python train.py --d_model=640 --vocab_size=48952 --attn_scale=0.125 --bias="none" --init_std_qkv=0.0235 --init_std_o=0.0 --init_std_down=0.0 --lr_head=0.00576 --schedule="wsd" --decay_shape="sqrt" --final_lr_fraction=0.0 --seq_len=1024 --train_tokens=1407000000 --dataset="wikipedia_en"
MLP neurons of a small language model. Each row is named by its layer, matrix (down: output weights) and neuron, and shows model dimensions 245-340. Each number is 500 + 40 x the weight over its row's rms, rounded and kept within 0 to 999. Numbers have three digits each. A neuron's up and down rows have the sign that makes its largest values positive.
A block is one neuron, or neurons of one layer that tend to fire together. Before each block is what it responds to, as a language model described it from the Wikipedia text at the highest values.

Responds to: Uppercase word-start fragments
L2.down442:518437436550475526510501472506526521486527479495518512520496532529481475525496510568522518475472473508487588511513473495536453552540505535493513513529532454458553540518510560503488450531497508459501484474485472540483549527529533531434505487515585495518517504455575509381559529493520440489
L2.down450:485502430515518524538483498563455544480424504546529473498498515503551505475495498447410519537486484532536597484491612502400535532506448490513570474526463473509501503462529461519437522582511537502467561509551491519520494499501529459475493557475486425495491482498451531521500514505553488479
L2.down606:531577512578504420463488520512439459481538484498412515506456480480513492467554508514473546528403482508501501475485556475443495490556527454544486517449414517520413490559510539457496456479497597457534487516486540558532419534532488479464529440491429535576477499523481492458507545525533459514
L2.down622:517543475517563473548488495488460479452491511496487501513516434545452490484500428520469514402487499537529542524482519507515502524488507422558507393447566613548513548510479488523512482558531467532475541464491415480507524525449447506472527510481491549526517464570486520532460498517458488496
L2.down646:477490515533556490403441507460540485440532509495439488473480485510438571508513465470492502444588463514547541484458466470541490551534542440578520580453455538459495489493524518509451488556446446457521516519513503555483463474531534418501450491518523576556526531507468555522489547519490434509
L2.down896:446491438480508447503535481527546503445522466477389478544518466434481445555526470489458489514517531484490531466519472468486502552503475461510547534498497492545568501487490514488530522542488445477516446543507482474494525487478542428459475482516435564565420492586563484516448505510469459549
L2.down943:533524543522516555502487490484571478548460457507486499490518507485505528485553470417483494492508512507544591474594458516468491561472449539543514461502443543563433480521506520501464589529539548308488457563462511538525526581569545488537487497536499464499554488514472500453462492490545455562
L2.down1087:461587489520457493524442530544522449537483499493517495523492486485550499497540483463536507500477511478499531454515500476521553554518487510553479455505490529480539536483503378497433514455476467437575472468567573569485497446529593464460545484529480495485529566484488440464475468491419499491

Responds to: Species epithet endings
L4.down308:487508494434598498620397437446472450555515530501543618478507521525533485462544472559492517515433515449551553535523492504465469484492583511465488511536497454474415567503472477504539530515498428544509593474519493561409471515548511534500530460477479520514527485440545525555556513490532517444
L4.down525:522503530520524426483531524514548505582461517497463465514474510442456527510566462563455512456502448527439483500501543562485546508568503487501521506476583499429489544461508432470579476458487489470485463519549477417484560540474499511509474549461535500510564473444460469518522528494452464465
L4.down1059:518563516556494544491568470457562419502567501514468519528473475496486484432452445500449467527502455494489490480467521488543486443485509530497402527491476534550529502505526497487483469521473460492481549469485478509512404523458500509446492519502535454532531481467501472556466482490569480540
L4.down1112:479522472505539454505445499546466503496469456505490523487468490534514456484510515482450479428510516542460475487544507563512515513594489464502511555529468518445488455471472585518442530530456595503580409467510461463491471464482493572498578465435589511522527497433539503484493521515499552583

Responds to: Paragraph-ending line breaks
L4.down4:457439505452501471505508520527451447548474548531476504502519506435488505469489493454471553490452507491375513475516523447515443558483538543482482447463513503492470513474454465501444516467413566491534488466539551456531493572528476473586525482492489505543406518419468467511539469502510502487
L4.down1128:540518485514545540515499489449492513519468550500520537557491509542506490417576510526514436532563458475524568531517553428522440517472483531472442460451465506555470485537524504498468527474500525288469513508492592483496505449552451519536428464504472489496522496564499516575504579492514522449
L4.down1136:597468524518528455516454509501478526553557544533501562500512569516528546525485428482483535573517492565442551506462522508484528489487579502457471550516433525472545474481562503451507499494509496371438450508499527511513455542477545479479472531507486535497509495466535478481568566509484479468
L4.down1168:519484528515483478533575522465528522479517536494472491509478475497540571451463575568460554458515497481482494539486471428525533528499483443511518489498486487495473471502497516573508479511469534517453488463561472512514533471503443503514514504497510564526508531505504526495570543540589563535

Responds to: Passive past participles
L3.down214:497484523536484435534495551441463513598525504492389506465476452510485453517483482484465529498505481427464511463486542540469550494428488473467447550527497504409513537458571513612544482511523531571524508499569533526439493522562465476600474481487513528474477449493560531442509561437501487462
L3.down648:402564500489451489503465542509480494542483472492501483510568451441520457494492495446525568497479405446470537511453612464496544462454478520591501478581487510398469551474558493494475446533577456492438491436547519460479483486473425524495493501500543542484549421478511595510537481523443486513

Responds to: Word continuations and ranges
L2.down226:535477549473508421536552469482475538500517566511531525491557562544497527436478467513434474455523535468438534537494447506573491458473556513507478619473462479496476487449492506471528579451530481519554503457490489564489458459457471419489474503468454436535527502560573534455494509504532492523
L2.down373:494466598457473519453497557523517448572442525451495497546530525473493475459553479499507494425521540462490568398504528520480433459457544487485461516476512468455534474454503513484494561459495532535525458537493535536550460460539522539540485474465487402494494474528572484479444490504456531455
L2.down566:555460502496517546502505512537571562426458496495488466519513493447509521506549494546513428553462494513561528416508542519523501554508504503498536490503456443467489501503474577482517526536485503535546471472454502488518581516499552616535547479558519536517495569468518469477506524518485509523
L2.down724:455473454506495516515463528459420456503586488462543500576548487506442489518508545511490539465492570420516531496493514515455478593528537480540461512417520476538486535516479473436464482544480496358489506509553536504496423524511531482414491527519511456462497507457494501532498556499451484558
L2.down987:487496544499480494561447533509516535509543505528551480461419465451526492497485538566501469418498440548452514454493490510484550496492446537392578454506481498515477470514443556514543499517498542475507501488448562472505448493450516542518570552539542612460508542533558450488515481512513465520
L2.down1029:464506542526500485504544509486532481518454484492515467456563440517493465496547543479529460480447408557510510473518528536471492531488551452518427523500501513523512515479524502486512521500453527548453533529465537511476483443536449553583515434532508478577609461489510498515477479428500514544
L2.down1096:531522521525578491530479503517530486530488432506530411479523460509459499452473493467515523526463584538492438497449518465486545458541492541505512466561515502460435563478479437437553582540392482474516430531469517488467503468538496454615512468497475485565458452508466463515528532520516464537
L2.down1111:511457512466535486510478480505424477544563508493537542542539519516445467449574454495454502510461544458421524516474453507485467475429485501516541587477521492596495539494522469455449486530440480567453471497517489503523477588470515405559494521483486490574493405487492519496505544536525468506

Responds to: List-final connectors, Latin epithets
L3.down1055:511428470458551544569456571496503524514475452538507484491502501485477518538536496503467570515445519476510648507538521493429435525546402524497438536441520475468526556519504440500474535514476466505425530487488488519496482474517542507551467495495556492518484493546496458544515565459446510476
L3.down1103:491468514561518501482516505492453478512568438496497533516472513529533529479503496566549442537464511442560564489467518578487524545496547510455443496474466459520560484571517459526496475459576526474539526517549478576482545454509510468526558534484526466482554529537526485435487535449437525593

Responds to: Acronyms after full names
L4.down35:505520505458560426403476465424458496525447511471442508528494533532547464517501521482519506415548513524507538498440529533515505529550520516492517534474541507443510502478528534500481525468559525421491477526526514501449532545555507489471509517481588526522477480448606502449464441585541514445
L4.down107:556488488497414510528486513487494455475481538499484506497441527577404549518546504515465527544480531489478541415516481541532511518460520488625470556477578529449494472529499526479444538551569476459517477473561469474506557531386541463447420523491510531493474575451515478535516534472510562421
L4.down648:515556518519479502472544558503577560509484463558489508484449534543538518477510524507545448515452475549460524488527546502496513479512486527446520502586488521532531482495517509508493480461572533569464533490470435504560486479506491442595540466441463526491527494540515476372533573523508529528
L4.down866:463565483541521503433551511504493546496490558505439489587459472467495530466480486501546476433524424509478450470528559578458554407500521555461499544526516534575461526477517543478404477410491506504482546523358568549473449468474507594505518468464515510480467504512489493523492476540530489520

Responds to: Line break ending blocks
L2.down387:531531463448440463579488483463516535520468494459502494537463515516545520423520471443484446479535512567503510502514557449516449462506483582498469445556503484514575517520552520526492500529547491503464493430468585458436482433522503472549502522490453447461509442520531471515538497488515534496
L2.down610:494538524508468534489513515494567466426510524458539503476478510528495476520533538529430458497463481480435543448496511476462487496507500515511453515472516517530515459444495462527531475507521526291550517503547551517477555532518481495505495484506526464525452526497491459547491507486477510471
L2.down735:532480518537517577468463475467524526507445546511495511534537483502414538494517531498536462507599478511490481418543466556508491543514522528445486524487450454464442546492472509488502570540453525526424513506543496445506471496465522495504462458477587492493516454496439547515458502539517494456
L2.down752:475451556500586521488460594507523508484459453441498496451514494565495479525512516468488480394457503510574429550533557553543450441537546550449461463489507472440443429541451482533429458505425566542423482466551451441505496533481442482448479469524523579538499529482484559508442541446456553532
L2.down952:481531486585457497549526517581471446422475496526463550515492518436538547549575472528520523501525518520462567489416573493494498545527500496524526481502502483525440492440536433506440532521460551397452552572545537480546530464521465482426493459551504501474518462487487495461478478552471448524
L2.down1080:476574385498498493584483536546469457612515534525443450524468497517465402504533509488507485480531477465463517476462533485559404500447545507488487559536433483480482468534433504517436491457416421446458475495468496535538529554467515560448513539460458485540526492550468503530527551551519471461
L2.down1144:496513486455584507503499437468441574536491490533531591543493508500493471469546560508493485543531432483551540577481536468594471457437525484507491482496485513467415416515540530522500519458506512380501474546452519513517509498525471503528428439491464487517516509558553515564523580498513502491
L2.down1213:552547513552482533472442460461472536568431492521542435459518420545445480527535472541482486460536469477566465478473543473484580443458484512459506498489433587457555415554458516453466503449503441517507489480512508508493581499418488471508457479524465570513521446538458431523491519513527550492

Responds to: Acronym-final capital letters
L3.down138:540567479500490508531403528538531457459459527411392488520498519508462515436526512464509442409636457523466515423555494486551508452517454468572577552503495551500531495578478463490446458477473536515463463525500457528484477471481547494513525469501491534523477458534516493540470487557450393514
L3.down943:455400549465479485516504498484436535561499529556600485509521547571554447511511520451547456555462544555416435522533507531520460437424499521427452461486549478514492518520431448518552521466521545595460513510569541442482437479480450540497506533457563445495508481438517491427571485510531524555